{"schedule": "wsd", "final_lr_fraction": 0.1, "steps": 5037}
MLP neurons of a small language model. Each row is named by its layer, matrix (gate and up: input weights) and neuron, and shows model dimensions 208-303. Each number is 500 + 25 x the weight over its row's rms, rounded and kept within 0 to 999. Numbers have three digits each. A neuron's up and down rows have the sign that makes its largest values positive.
After each neuron's rows, "fires in" lists the words (lower case) most often at its 100 highest values on Wikipedia text that the model never trained on. A number after a token or word is its count.

L5.gate237:512487466512503532511495497530480494517520544486511524536499505487503529454491497423553533505536497541498487540498521490519512484469493509512491508491454527472483440526487514474514448473535494482506471457490471504506503467528526459499513483498490498515470443526488425498495501449489554491
L5.up237:493543479462584473528458528523490520546487530502475520501474514535482502518510491440507527495485486487474474500522476498440483540531528520489505480453515483458447542480463456524502499482496505474496478509504495510513486510498501500503501456493482505507471492529508497537491489515498539511
fires in: "out" 28, "died" 10, "outside" 7, "under" 6, "off" 5

L2.gate375:470555536492465487508507497492516502485538518497478527461505470529527541471530512486492456464514506461476543494490453522484502512485520524472486511509488524537470513487481497522528525535534514493510520543545441526542479519508461491508449544525532506451486560467522510485514509544495496523
L2.up375:507536537496467472499470496507468521476519488503512513476479461521487518500517467483520493480517527481488498550472476561484488549506521513485476528525449472495473523486465501561562523489539482517473508500493467501518488470525514562532520535550516471532500513485498547485526483495458477490
fires in: "music" 20, "series" 18, "group" 9, "band" 8, "list" 5, "songwriter" 5

L4.gate641:508513500521539534542495514459462489501501498557520502475460526546445507520444527501464502498480501506484473461522451518515507474516487495508481546450526471502518498497507509508525524488501508509495404478524557519495489512523473507489501525457511520434483513499476509532526499495477429510
L4.up641:512527454512558532542466495472534492466485497487530495510489463521515535488511510535501490475517523472502499463502475471525522409528509478463511532510505469490488485550534504492504506497478496479486460505506475522473546429471530522542491538462509485482491477528462478527509526490527451504
fires in: "under" 26, "pre" 8, "previously" 7, "preceded" 6, "premier" 5, "previous" 4

L8.gate65:522496508498542506478509460502489443482507457491494511469527468476506486516469504531478470525488504490544530532493526475507510461488484470509530479481528507503472478510519496500492492514471482466460411493492506510533514469530506453473480499510497486497507496493506502510506493506509493480
L8.up65:527467526521481473547516503482490513485452555475513516511519467520518492495494517523475491468485543492531521498479530481473464455512457527474518458506503449469521498530529457528514507461472499482532440488457505516519496500510539518524493498498468498450500513543474521538515501509519474491
fires in: "for" 44, "under" 13, "forces" 4

L6.gate584:461567452485512494475537523488487518464538500510510472498509471545522527490517428482498527538472505486505509486520490513515471495514521540509503552493502498461518519509516441457488447479482507516505502510523476480549494519547489508499538498509461521551504520512463529501447492510511541433
L6.up584:543477491477504496486536494478513528498463480472511503487452506495508464493481454509497469471471462479528477526532526478518476497498512458526463554530511480507492447517509481499481489513456492508520499518515477509502485496516473479501545510523529506500505513499521556513500482499557528491
fires in: "and" 45, "article" 6

L6.gate474:485519524503476491485500515499462549481522513499568491508507487524519510470478504488448498522488523467515506514511490517470468460482425512491511503445495455492472481486510515474443508479479540495493521526518497497513512504440528500465501500520534499460510518501507501408539457520503522479
L6.up474:536523503526509533521507476531473539458505495503516510481464500479486444495487527499464516512512464483484515501464505523444489506481531496469511498525495462496470474537520523493521514483512527499488478479493482491521503509502511504509513511511519536496520484494510536476497507511470468460
fires in: "other" 47, "various" 12, "of" 12, "others" 11

L2.gate350:480478531474532513533427515457519497506492531512472541479484484484494486477521490466529484494494485524510472517461506467555520462544515520529517540486496484518479472482477508526454520461531516495518504502544504475538466480469479510474466490464476528457510509496475469510503479489520421547
L2.up350:436481561476490524543499477464500495498497531486437505488522520491449504455494470465496446473520458503504488464462493491542503499533494525486537518504480524535504521489493532510485507478531535452493535536522497482481459499516460501503486528497476495460510473480507487537506480459481467508
fires in: "or" 55, "orbiting" 4, "origins" 4, "orchestra" 4

L8.gate701:485463511501499489483466522468457463547528536476490478513503517474513515490485484511485509498425505535520499494492489501464536507496509436486502499473500490481505502475504483489502505467515491513492519511481503489473474470497499530505540510505494508517473484515539506510526475484457519496
L8.up701:536513518506481562512473507475506467518530492539480486504471516458505511514494499502502472514519510575477479503491515501508522459529531518496489539526476519497537473439512519546536465502504489511484479520610501525473504482502476501489483532499497510453480490505510504488514485495540521514
fires in: "to" 54, "at" 7, "total" 5

L8.gate299:513517487502481530497544493456497529482492496478508519478489521492528520488550487505513515532496437479500492461489527459502509498471477505514526518483531469532489515462496550492502539473472472485507526479514474508495529497469497508506504478524518495486500520451523528478474501494467540515
L8.up299:488501481491482511485529514477466495498491513461511492493540468485517499522489488503519522500462468531489505514492517509541492491478516448535507504484491509484444500498529555463514465495549536527533528505514482486522523521517501494537535494536529508504491454439520484481494528478454526514
fires in: "which" 47, "that" 12, "to" 11, "was" 4

L2.gate309:456511475452469545505496557525449466471516490518462518521509499537466532485492474505477445478457493523487501484499519473481486509496499518475523522525470433458495494510515472500545493507474529524444491485520500510459510530535498579499525506490501475539531491488583469501496535506524501497
L2.up309:488535472484512483450480523472481470496478476516521523520538482448537542484474524523488499476448508502491522502490509518519513523497477525527465515503482544506472485471545515513480480515484502487501502484477522554489496515515522477545466485458502485525471516475518520489507555498547498470
fires in: "he" 54, "graduated" 7, "she" 7, "received" 6

L4.gate26:551488513522467488537511473492496485457503491501508531453486496492510462544526509495483523482528478518497479504531455504518506476504496455488497507456521478500511543540504495501449488520469464496523508503470532520514526489493486446478471511510479485487457489499513473538509485500449543463
L4.up26:529439514504499460521487494504524510508496498517449498519538568500489514496507483491485495502558481504468466497534491483510473482504507477514525521466535521476531513492510495524459486475498468497478508493490508465499498511492491502523493524520506490515466457485466487513478525465511528476
fires in: "city" 26, "township" 17, "champions" 8, "winners" 6, "town" 6, "al" 5

L6.gate716:513495507480498467463535483501530511468459521489447483480500472448528505490498478521494507512480459491493499507510507480502481523497458463500549492501533485500485457494508480503512515482489481510547482479477508589485505514516476497522481505511504482489477540498551497502492459473509489526
L6.up716:551479470485507504466501506511509532490501487551507522527472510448517494521500503472492481485483450508481467521477461495472489506466471535470520496536537463509510462492462472518522473479477510504524505546524531538558496519508537487513539519438509513532444489492499477523505491499498514502
fires in: "social" 11, "political" 11, "cultural" 9, "economic" 8, "financial" 6, "legal" 5

L4.gate573:515521519507494482519466509511513508491480521472503530514542472496515463524508502431518490524492513511528482473544492496484488485495479506475500468474546520479485526452475523494509460489500470516510478571514469554498476499490534499502446499508522484488504532528478483484503476506507507496
L4.up573:491500476488494495508488506522443504524499520513525475486514490513483522527548478494528479493498496519520481490466506491496489546459474517507525497492457502470537556507496521562530487495516480508543484504496510495499537425478450488544475519504483531493528524497451510490481505495527485523
fires in: "there" 29, "early" 15, "later" 13, "father" 10, "background" 5

L8.gate266:486522523522495543484492527509488466467523497480486481484491509529485506518498500505514487480523501490477473508465489548528510546499464502495535497489519465485552465497537491465469514484510526477540529500518491463500510537510491479486464475555504483532514499497526545502506517462486517488
L8.up266:504493542514493468521499483507511498495570517495500540480513479526433431484512569472550519558526531510492510511497532471510469503519475482552488473516543503527497479501486537533555542546453486502482523492494521483553513500526511504501498500488487512482486493501513494495501487478516520501
fires in: "in" 56, "soundtrack" 4, "international" 4

L8.gate174:538484509500512506488523484475507487472516538511550503528470468516478507502523468490538473514537499500484534490514522506532494543473498533496494491492566503488506471532541503520509507478525513508495512515508502534556484538465490480472432540455485465484498498493487540460525496493493507549
L8.up174:492514478551498492493476487489474538472476499521530506486490502539492516475520529496463459479499490538495525504502493467489475495469503511526522531518471496484578525485523487533495484478556515506465549501526529498496538542504489505543492467458520521521494512507535480519515508490467478515
fires in: "of" 54, "relationship" 5, "political" 4

L6.gate359:530536503485480488471507480492532469562524558540506519476436491496474502470496538500461482525518535502495517478568512471492528463503493511476521487437518471524467528548481478517551482523529475551479513497505499473530489549494492486489506471490489514546515528526486485505510515452514442538
L6.up359:515506474463492465517479517481509472492514518507545536533528476468492476485513498546535516485452520507475490413516521525469488540510484542556545447485521462519488493464526500509536521475534497472516492457460487519504474503475498463518496512533494506523462480520539515497489557446534519451
fires in: "song" 16, "along" 14, "chrysopsyche" 10, "album" 6, "songwriter" 5, "songs" 4

L4.gate554:433472496510518552545551521490469486495493508508498515550508491501499497465497498474486510495512497507506519465509508463494463509480530428549492496527499479517499481500516472485503483463499512516485501487504513480492484503474496463532515523492528493516465485482507524455488515466510448486
L4.up554:505460489499527479527493475482468501533496480509506495483519496457517494532452511478528529523537501486522535513536505474512517541479501503490478494498480515535496518513494495470483477468500473504527503497538448460539486516504473566466496473513476499494494443511444556527497463498497492514
fires in: "world" 24, "league" 8, "olympics" 8, "empire" 6, "olympic" 6, "improvement" 5

L8.gate228:489508493483474537505495480562465464510510484545521519527491514513490492496488475471503510481477534478518461487536516481502514481499512524514536546468489526542473513563542532513508498490483497485511484488484502533533496514451498513514406496475506517548502507483536468472544450495505497535
L8.up228:525535495471538522536519520458502530511483517499528485490500519466480493498529522513497502510490497485470477476524480501539502527501508514499472513467527553524465468490516501512502509488512476455526478531514467476485470490476493558517480484498509513510520499555480560508521481535493517472
fires in: "of" 16, "about" 14, "to" 9, "on" 5, "against" 4, "for" 4

L6.gate151:474446509471524509520471532495480517505565543536518489500506522502496471519481519507485510502525513523519500488500468513482485453518507517527529468507506455502489500516507512482537502495548506512494498457466498508474510472438496540520479494497487509512539485467488514497510471501532489480
L6.up151:478532475477523480528522479491460475528515542490491528480523549511557521491493536491514522538504482502502497492483462560507454494507511514478529513484501549494512528502512484461529444461501491487474466496536533481482502519515534485514561471507514516522509512500527551525483488491492479547
fires in: "along" 17, "among" 11, "off" 8, "above" 6, "throughout" 5, "upon" 4

L8.gate104:487495520506512504505484546526528454531481514558527487464473467501483502499479478529498457469508511530450509468481523483477451489487543581484513473502502496485517507469517477517486485524473470509447487520540496510487487497499479547509499508514522517509457541502539515494492497522506516523
L8.up104:479489486473518468526497504466498505475438464507507541488473488481530475448494544547502545499504479512524476483497489531502469518470488521509509556494541520532472491508493507506475504472467492446478457498492485532512509565515487484504521515504500491480492503484512513492484455506501527482
fires in: "to" 49, "obama" 4

L2.gate460:443508509478483493500501528501509536461462532496496562522446511494507495526519566484494460470481505500531497514510548513442501485465456548507497505472505473509466482488520539477546466509497495485505447457528490509469531549485494496543511500465539486478504485550472494524477462470444495498
L2.up460:480491507496530480491497506537542515505510521490516491520474541504525492512479524495486473505472483502511444495512512530473524525471477498472502450492489513513459493554539528484470489509477485405484450508538508508480552504496522509513508510496497499497490482536481554529470472465488499541
fires in: "out" 20, "up" 17, "down" 12, "upon" 7, "outside" 6, "download" 5

L6.gate744:480532488460476499450476474519497475522490509509478520442472528471520474517498524501477446471492485510467483467517472528531457495482485509509506502469551511490508490519525462470481518489525513475517473495524511555518491483477499485524484490466492497521448519482487494526484456470518502494
L6.up744:464510477530546466496508517482509478523495520484493477467474524477450484493514524489507504500497458473502485484537503539496465490475485478455503524521518515528497482535536513511527535513489479494499482526534487526510499502512526508485474557506459487517505489492554509487503514501468534523
fires in: "in" 85, "financial" 4

L8.gate383:469494503483473461508527476502496501478490511511525501502478494516439503533488456497499483479521491523489517569503518487506496490471536502514519480510491458495511483446524498532469533481439497476512487493492468460516495532506503520498454539500515485457494555497498488496429489482519510556
L8.up383:488563485477473503498487508502470510533485507531511547448506552513482501519506498499513526471474502514491468502485525526509445528486506515526508465501499457515498571490502503489456512475583512467499524502496494449465461530459486503511534505495500478500504519534530543467457518483469472522
fires in: "this" 49, "title" 7, "that" 5, "madonna" 5

L2.gate223:499478543493490507538482507491561536477515520496474514531498508472482546461523456504449492485456466507503498516496459478528517525498485457494491466486515490456515492516552486466458516473501485489504486512515506532453518532498518468488470504505471498487529516527494459495489476501542517485
L2.up223:502467496502480525512553494510439541492511463508498473516506516466479539534519492485510511500505513485538513526472486501456512464464473474465502458477546484433472491491539469508527467485499470475490533533497505512455511464499538478509520516515526510502499472491479498501514494541492531565
fires in: "born" 59, "background" 5, "early" 4, "horn" 4

L8.gate142:460470471526439492516491483503510473494530488554522527470503488486522515517468481468522488500476481539502538502537506523503485487481448495509518470491532477506492446514479503449485456519485506466518474509508499469502469511475516493517510502500472531455485468504482525472502512492494474518
L8.up142:493549487526502491499532474496484502499496449536516505500508511515559493514476497519512493505477456467498478499511536448497475521498517518516491573474516559483488518511504516478538480481522553455476521483492453520529402575467467502500507505526501522519527521517499529497519522542504547486
fires in: "and" 16, "general" 10, "special" 7, "parliamentary" 6, "chief" 6, "permanent" 5

L4.gate685:454497517514535465507507513501506450481452477497481501529490524502504504501495475541522509503486489485483479486532546474508471479503517494510556501542482490525475473520489507509476532523527497482499500531496514505505481583505513526484460480497496493536476511467480481491490536460502509489
L4.up685:524499536514494501538473525504526536478491500530452477494509543573475505545522487471482490501478519494490507507529491540487515471449474499466486463488490475514416465520481500485499513509537504488504529517486503517493513521522521514512459539484491498503472505460463538496489526469542507519
fires in: "one" 75, "each" 16, "every" 6

L5.gate697:566482486500483477461504504521481506472446480507471515497541508438517532543519499500529491503514460522458499502512488497479502508459503535475449496547534515481489552504490458506550532475497465521502539483501492548561527492475447476487530527508477506491476491498539473508499484504498499485
L5.up697:542511496499509480498483493530483514501452510535458553491517445449503509549531477504504498449473507483535525510539472512456472469480504495536510522487553538459478523438499476481528510534520465531499462514539494521513533504513461497467570520517482481445539466488512480522484500493506501471
fires in: "local" 14, "digital" 10, "roman" 9, "national" 8, "latin" 5, "public" 5